python train.py --n_layer=15 --d_model=768 --n_head=12 --n_kv_head=12 --vocab_size=32000 --rope_fraction=1.0 --bias="none" --parallel_block=false --init_std_qkv=0.0226 --lr_head=0.00336 --schedule="wsd" --decay_fraction=1.0 --decay_shape="pow" --seq_len=1024 --doc_mask=false
MLP neurons of a small language model. Each row is named by its layer, matrix (down: output weights) and neuron, and shows model dimensions 544-607. Each number is 200 + 30 x the weight over its row's rms, rounded and kept within 0 to 999. A neuron's up and down rows have the sign that makes its largest values positive.
A block is one neuron, or neurons of one layer that tend to fire together. After each block is what it responds to, as a language model described it from the Wikipedia text at the highest values.

L9.down270,209,191,179,176,233,202,237,189,165,206,257,190,239,227,196,195,199,166,226,182,206,220,214,207,244,154,190,238,252,192,228,143,258,210,169,175,176,190,245,253,205,163,176,173,198,151,216,201,225,166,246,170,232,242,214,208,198,225,178,203,259,183,248,203
L9.down434,220,199,146,183,208,171,220,189,269,227,189,229,241,202,234,180,200,248,229,208,258,183,261,209,150,252,118,233,177,225,182,189,175,246,211,148,208,190,269,210,262,267,237,190,211,204,185,240,190,133,240,170,218,238,197,180,185,270,187,203,212,232,229,252
L9.down688,192,202,210,222,194,208,210,158,233,244,210,229,220,200,191,215,189,220,139,241,187,159,229,233,240,203,170,206,218,237,254,246,171,186,229,173,122,207,233,183,214,260,167,199,200,205,233,212,142,180,179,228,244,185,185,228,205,238,220,259,245,266,195,188
L9.down1274,192,239,226,177,265,185,171,164,224,207,216,168,206,207,183,207,230,162,152,187,229,234,247,204,239,164,215,202,191,206,223,204,188,209,229,202,194,211,170,176,225,224,195,243,213,217,170,216,143,204,203,190,194,249,223,190,269,180,177,224,204,204,227,239
L9.down1383,213,218,243,139,210,240,265,187,211,173,160,181,161,167,166,182,222,247,212,184,194,197,193,167,192,180,244,230,213,173,166,169,225,173,164,237,214,157,197,177,188,244,268,210,245,215,190,168,187,238,230,194,222,203,202,189,138,235,186,208,214,209,154,185
L9.down1666,231,171,251,191,254,186,245,178,203,193,164,194,202,179,206,219,165,185,214,186,163,199,197,225,159,219,174,209,176,191,160,158,213,209,206,178,237,231,162,185,218,180,227,201,145,227,200,172,189,199,215,171,237,232,231,195,199,235,156,230,191,205,243,143
L9.down1691,267,191,211,252,224,192,174,235,190,197,179,204,199,256,183,210,158,145,167,192,202,209,223,198,177,200,184,178,207,165,212,185,220,179,151,215,209,182,162,190,206,222,252,225,158,201,199,196,211,193,199,165,165,284,233,192,234,217,200,201,202,214,211,211
L9.down1824,204,179,182,131,227,238,250,201,224,199,137,222,175,163,121,226,179,174,204,158,213,212,205,225,218,153,216,217,169,176,221,189,180,188,203,201,191,145,156,214,141,216,223,228,197,191,214,197,187,208,202,273,209,250,237,181,155,184,190,195,159,151,205,180
Description: Fires on the last piece of a main verb, often its ending (-ing, -s, -ed), after a subject, to, or and, just before the object: unearth-ed, toss-es, noted.

L9.down331,196,188,210,189,224,227,111,188,220,146,196,198,179,221,185,181,215,240,198,145,266,194,214,201,158,251,215,205,182,241,189,196,177,252,216,168,194,208,228,258,200,163,202,232,163,214,251,221,230,179,197,197,171,241,247,237,188,185,219,232,199,163,157,236
L9.down403,185,231,210,261,211,197,192,157,182,216,218,198,186,172,167,222,165,174,176,173,201,231,271,183,214,229,174,175,173,210,270,233,193,233,153,245,225,213,253,231,242,147,209,217,222,217,198,186,219,250,167,149,205,240,227,143,183,156,216,220,180,228,199,167
L9.down742,208,184,163,200,137,194,222,231,178,182,225,215,205,198,196,202,147,196,239,223,155,166,193,177,196,203,178,188,186,225,232,227,224,213,233,192,204,234,235,196,229,190,188,191,182,206,142,236,239,261,190,222,215,247,151,183,197,205,197,140,183,181,234,191
L9.down760,158,215,216,253,204,212,77,147,144,225,204,223,229,234,204,265,179,165,210,219,205,183,238,167,207,185,211,232,234,148,201,190,164,179,211,133,178,212,214,191,197,170,208,208,182,183,158,228,171,209,151,186,174,186,157,190,253,210,224,205,219,176,246,182
L9.down778,190,213,222,171,232,193,173,269,186,232,179,252,205,166,194,187,164,241,172,179,203,220,215,210,213,242,135,200,244,217,209,204,198,258,227,159,207,209,218,207,201,180,173,147,224,185,226,195,190,216,170,158,120,220,221,256,246,206,209,198,208,199,234,212
L9.down976,208,221,181,211,196,227,200,188,177,243,221,189,144,240,180,210,212,162,213,212,180,172,216,214,176,205,177,211,231,175,236,186,211,219,174,195,212,193,198,196,179,196,174,158,175,183,200,196,185,166,216,186,214,163,213,195,235,216,199,189,191,207,120,206
L9.down999,217,193,163,166,183,193,178,216,217,218,173,189,257,267,221,210,233,159,191,173,196,175,230,215,220,178,196,265,215,175,195,233,154,202,207,178,243,209,158,245,201,198,223,203,234,181,153,261,166,152,186,192,226,174,200,224,226,208,244,174,224,178,192,190
L9.down1358,171,163,183,177,211,180,183,219,242,164,208,169,249,190,173,195,209,218,218,261,157,211,175,159,231,169,221,211,190,190,153,204,217,233,230,222,192,174,168,181,178,174,140,160,183,186,216,218,227,159,225,153,248,274,169,200,177,172,208,189,162,214,182,184
Description: Function words and nouns just before a proper name or title is due, such as for All About Jazz, video game Papo, called Insignia.

L10.down145,200,233,150,144,169,218,174,171,160,247,230,157,252,196,214,199,174,231,151,211,174,146,182,200,228,208,180,217,242,251,214,199,218,232,219,212,163,166,123,223,174,215,206,157,142,171,204,158,266,154,160,220,132,178,171,192,235,220,255,249,215,201,241,150
L10.down1935,213,177,192,186,201,176,255,179,211,196,213,224,175,244,221,176,213,216,206,224,244,160,199,174,174,151,204,283,188,219,155,181,232,175,180,215,178,163,196,224,134,204,172,197,190,162,195,163,249,173,232,179,201,211,199,168,172,188,234,159,236,208,177,247
Description: Prepositions and words that come just before a named publication, outlet or body, as in "writes in", "Writing for", "told the", "in his magazine".

L9.down122,177,192,177,191,204,230,267,161,158,197,205,229,162,246,233,194,171,188,191,180,245,176,207,232,194,207,220,175,240,238,282,205,195,217,205,164,271,182,152,183,188,182,179,189,187,222,199,167,175,202,231,213,285,178,199,178,155,166,168,171,218,150,210,159
L9.down375,161,180,216,200,248,209,219,152,226,153,208,255,201,208,241,238,190,272,220,189,219,217,166,244,217,171,194,188,162,228,137,184,197,191,223,184,158,233,216,164,232,163,274,194,271,202,202,164,200,220,210,179,189,223,182,155,203,258,245,181,237,261,214,170
L9.down618,192,262,172,225,182,220,245,199,211,232,180,255,184,193,220,199,236,165,195,189,203,197,179,236,232,206,177,209,225,187,208,184,202,205,207,144,266,161,200,199,185,228,203,201,217,207,233,148,202,222,188,182,233,191,159,144,142,203,177,225,149,182,185,164
L9.down637,234,178,235,168,200,184,186,225,223,176,196,178,181,158,216,194,198,234,204,236,207,194,198,197,168,214,238,198,141,200,186,200,214,181,246,190,204,198,182,186,201,193,204,147,260,260,224,151,212,179,240,168,194,173,189,178,236,170,217,191,181,225,237,205
L9.down867,205,183,219,234,191,215,183,165,211,209,235,191,229,226,236,236,206,137,186,157,194,161,170,205,215,178,190,214,216,195,244,207,207,226,199,204,213,202,152,160,199,249,196,223,206,214,184,161,186,179,186,168,231,178,250,226,257,238,211,166,217,188,160,174
L9.down1020,186,215,202,186,178,205,220,168,176,189,231,195,166,197,198,209,183,148,178,133,177,182,144,231,187,223,206,236,155,211,225,214,129,176,231,198,175,178,147,164,152,176,183,198,178,172,190,199,223,214,221,202,211,212,165,196,220,230,225,190,192,219,200,158
L9.down1292,214,175,200,221,272,175,160,161,231,193,197,185,186,191,167,260,217,194,188,196,276,167,254,162,211,219,170,207,219,215,198,230,225,159,208,176,228,199,282,267,197,173,221,217,247,227,171,192,212,237,141,208,209,219,201,201,151,234,208,240,189,219,189,232
L9.down1761,207,230,218,172,248,187,243,219,189,230,246,250,226,177,183,229,181,243,200,124,230,246,193,187,229,232,214,158,186,176,247,203,173,194,233,218,161,212,208,232,266,113,191,133,173,147,146,191,136,196,241,227,171,155,227,201,197,191,207,169,182,207,238,258
Description: Opening fragments, usually single letters, of words split into several tokens, like s in slanted and sizable, th in thuggish, U in Usually, Uzbekistan, U.S.; weaker on scattered mid-word pieces.

L4.down53,208,179,240,185,226,204,221,176,178,179,242,190,193,164,221,239,179,172,189,194,215,161,147,197,200,202,215,220,183,149,241,216,255,161,259,189,149,145,204,189,217,230,170,222,161,214,198,227,191,169,142,165,163,232,187,204,173,215,233,186,203,178,174,231
L4.down954,170,207,248,208,217,229,238,195,202,221,156,176,203,205,207,137,226,239,199,199,131,158,201,173,187,249,158,200,225,194,169,187,270,153,201,224,187,153,232,169,184,221,278,195,262,179,234,268,222,196,232,203,239,199,207,266,204,240,250,247,244,216,190,218
L4.down1360,174,224,195,172,189,214,175,240,193,246,158,177,176,211,163,178,239,245,149,174,169,240,188,201,215,180,147,209,168,216,192,213,212,160,185,235,175,193,210,211,219,183,184,152,205,217,162,223,149,253,247,231,216,179,190,204,218,201,249,201,229,190,235,167
L4.down1454,218,291,196,150,211,220,231,220,216,231,202,212,212,197,241,232,216,169,174,185,248,182,191,167,231,235,170,210,137,190,185,204,198,218,206,235,155,228,189,172,206,175,213,183,151,162,181,170,222,166,258,164,240,246,219,170,144,217,217,179,196,134,165,172
Description: Final subword pieces that complete a split word, such as sion, ment, nce, une; also 0 and pipe tokens in Wikipedia tables.

L10.down79,214,189,205,185,176,181,266,200,198,209,191,200,187,220,227,181,180,136,214,155,201,248,235,211,183,212,143,187,149,212,237,167,164,196,230,208,191,238,210,174,203,239,209,236,206,206,242,210,177,184,184,213,203,272,181,148,231,180,215,178,184,183,239,182
L10.down1896,152,199,238,201,203,198,330,216,216,193,219,227,201,182,187,162,198,253,219,148,186,224,95,200,205,161,220,240,230,198,173,148,130,219,215,226,188,183,163,247,186,193,217,166,242,228,220,179,226,204,185,219,195,186,206,245,195,177,171,160,241,100,179,176
Description: Main verbs, often transitive, right after "to", "and", a subject noun or pronoun, expecting an object next, such as drew, promote, adapt, upgraded.

L10.down120,187,190,195,211,101,201,225,164,220,249,194,204,190,204,261,213,200,227,219,216,238,202,226,193,219,217,177,249,211,217,159,207,189,116,263,229,164,136,234,178,184,197,207,189,182,185,196,255,190,184,158,208,198,212,178,165,225,199,221,200,165,164,201,237
L10.down1129,174,194,202,231,214,208,151,227,161,174,190,211,164,173,162,188,234,141,154,207,224,215,180,214,200,246,224,172,221,198,213,167,195,145,209,237,183,159,244,226,217,227,199,209,192,219,217,227,193,177,232,225,205,250,205,196,198,185,210,226,186,182,221,202
Description: Small numbers like 0, 1, 2 in pipe-delimited sports tables (wins, draws, goals, scores), often just after a team or player name; weaker hits on scattered punctuation and words.

L9.down245,199,182,185,249,218,131,202,205,248,159,276,195,193,176,235,254,204,234,205,243,175,193,183,186,190,224,158,183,207,191,188,192,206,200,203,147,175,206,206,221,158,162,189,195,180,182,286,203,262,181,186,219,227,205,200,177,197,186,204,140,131,222,228,206
L9.down381,172,146,193,175,267,180,220,180,235,168,186,197,202,165,228,198,276,202,245,175,206,207,181,190,182,242,203,174,221,165,207,255,211,183,201,225,194,197,246,239,161,162,154,250,214,235,205,196,204,218,226,245,185,232,183,203,179,179,207,201,172,176,191,208
L9.down455,174,145,117,250,160,157,181,192,221,207,227,212,184,172,188,155,161,206,215,149,240,215,178,247,228,255,246,224,230,204,202,162,220,207,201,234,208,202,228,248,201,234,222,165,178,220,214,180,234,191,199,242,212,222,227,150,170,120,164,195,162,213,174,175
L9.down1231,188,182,227,146,193,203,211,151,202,243,191,197,170,238,217,190,244,193,181,167,196,189,256,241,244,201,235,144,206,214,191,195,225,211,191,230,201,204,152,236,212,179,228,192,200,200,217,239,129,231,191,169,176,189,195,240,190,234,231,231,149,158,229,200
L9.down1416,179,191,172,225,135,206,233,206,217,195,191,235,205,230,199,212,189,192,199,197,232,208,194,212,229,145,183,184,153,202,194,230,203,198,202,212,222,188,182,264,169,189,238,185,196,187,221,177,216,221,152,166,227,228,254,237,187,192,203,189,171,170,194,149
L9.down1984,189,232,164,204,239,192,242,208,221,208,187,207,129,189,190,167,230,177,220,188,243,190,219,166,193,183,168,134,211,211,199,190,168,215,231,130,206,206,210,207,229,187,252,188,163,190,195,203,193,168,146,185,172,151,202,162,251,222,210,191,220,215,202,202
L9.down1998,194,212,222,196,192,244,240,232,221,194,211,212,161,205,231,206,177,225,172,142,171,188,211,198,185,157,213,207,211,191,202,192,132,210,200,175,234,178,206,202,218,225,200,152,219,190,267,221,203,234,168,207,231,165,201,169,178,232,173,207,171,174,225,208
L9.down2031,197,207,210,170,184,198,241,165,205,174,209,224,252,226,155,225,206,181,211,256,154,188,135,168,141,208,169,162,217,232,187,152,165,191,197,199,155,211,278,236,193,187,200,161,204,194,244,204,162,220,210,218,206,184,155,251,191,184,221,193,115,194,176,236
Description: Mainly the digit 0 as a table cell after a pipe, in equations or ISBNs; also adjectives like close, open, higher, constant.

L10.down1421,181,221,237,244,215,225,179,277,211,174,252,210,244,150,247,224,234,150,247,160,250,192,271,210,213,173,181,195,207,223,181,212,176,239,197,147,210,203,235,247,185,193,193,172,229,244,180,200,154,201,201,162,203,172,207,182,235,258,204,161,112,206,255,229
L10.down1583,189,173,179,209,226,238,208,172,222,230,196,196,144,255,178,213,182,235,221,185,215,179,196,172,251,199,225,227,207,177,209,162,198,175,230,252,196,200,232,179,216,221,219,214,211,247,215,261,159,182,157,155,200,210,168,223,200,214,211,164,212,173,171,235
Description: Capital I or U as the first piece of a longer capitalized word or name (Imaging, IRC, Uzbek, Uberlândia), plus "the" before titled names like United States.

L4.down714,225,199,191,240,188,165,261,216,203,238,159,202,181,178,170,188,153,155,226,165,198,206,203,201,186,233,204,198,206,220,160,160,173,191,227,187,282,226,199,217,212,205,164,166,162,222,189,221,178,214,164,226,219,167,172,191,210,149,214,202,197,161,209,168
L4.down1226,158,130,226,216,240,244,194,164,213,221,180,210,190,219,229,209,224,182,223,178,184,191,243,193,148,188,218,205,213,185,193,191,214,228,250,251,254,200,194,191,233,226,223,179,236,281,191,215,189,224,194,208,179,185,171,231,212,225,202,216,148,202,223,158
L4.down1279,214,145,221,150,228,237,168,218,197,211,210,174,193,153,205,254,231,149,201,175,257,167,188,189,175,208,198,157,209,208,211,212,167,179,202,147,217,126,170,199,185,181,278,170,200,247,289,172,179,235,176,180,212,194,178,210,212,188,159,151,159,209,219,193
L4.down1422,179,184,187,184,234,249,196,193,186,212,188,217,197,170,205,216,200,177,233,227,172,197,153,169,236,221,177,164,147,217,220,184,200,240,156,183,194,189,151,139,186,199,232,209,150,253,205,242,198,194,199,197,231,150,183,226,191,182,160,169,227,193,181,201
Description: Single capital-letter pieces, mostly U or I, that begin a word, often an unusual name or term, such as U in Uzbekistan, U.S., UDMH.

L4.down147,192,203,202,190,226,198,185,148,210,241,217,188,248,218,190,239,197,158,177,194,183,202,224,218,182,221,189,195,187,157,183,229,252,187,201,234,194,152,159,211,238,221,200,169,165,237,207,205,165,225,171,213,190,274,191,187,206,237,203,180,229,234,231,216
L4.down427,149,198,193,180,158,142,169,177,166,170,229,190,220,248,199,207,206,207,225,171,196,222,254,174,213,189,163,211,204,206,193,220,224,236,209,237,233,193,214,208,236,256,202,226,210,196,225,188,225,203,162,188,218,277,198,179,243,158,165,193,175,200,232,156
L4.down940,213,214,228,173,199,191,205,268,214,178,224,276,168,177,197,213,220,194,181,166,174,152,183,191,193,175,179,223,139,121,210,181,190,157,202,193,210,206,209,180,247,213,214,250,236,210,220,164,165,251,181,214,207,208,171,210,223,183,189,199,196,200,208,189
L4.down1017,207,212,202,199,230,183,214,173,194,164,258,188,196,241,176,232,230,193,220,168,170,157,185,192,198,212,205,204,199,161,207,225,202,198,246,189,222,182,122,246,187,195,298,180,192,161,214,233,117,178,143,205,182,259,174,186,188,161,167,198,195,212,190,208
Description: Main verbs right after a named subject that take an object or clause, especially critics' verdicts like named, deemed, ranked, called, stated.

L4.down174,174,218,187,204,185,138,167,233,231,197,216,214,209,189,185,208,186,163,179,245,181,205,241,207,207,205,184,211,200,201,206,155,262,214,205,238,158,181,238,192,175,218,223,215,205,238,192,221,201,171,176,242,191,214,201,223,219,223,210,245,204,257,218,237
L4.down604,187,185,143,184,183,228,275,171,212,211,240,239,179,182,232,228,212,199,194,209,220,189,226,233,175,134,160,201,224,192,150,196,240,179,255,173,179,265,235,264,195,127,242,177,160,196,235,151,184,201,224,209,244,170,144,182,228,229,191,186,273,255,208,183
L4.down1922,216,227,128,149,218,212,203,116,265,262,223,238,242,172,185,244,233,229,160,177,189,207,195,226,234,219,262,200,216,222,213,264,185,212,195,217,219,207,152,258,179,217,200,159,223,246,211,172,221,176,176,176,209,178,172,172,217,187,208,178,220,233,215,185
L4.down2008,198,221,220,234,195,166,254,189,216,216,173,201,151,208,167,217,200,208,164,215,176,152,193,204,174,200,216,180,227,187,253,179,203,214,168,242,186,204,228,182,188,173,220,202,203,203,190,190,239,168,147,205,270,199,159,193,150,257,163,190,235,262,235,187
Description: Markdown table header separator tokens like ---|---|---|---| after column headers, plus "of" after relational nouns (brother of, partner of).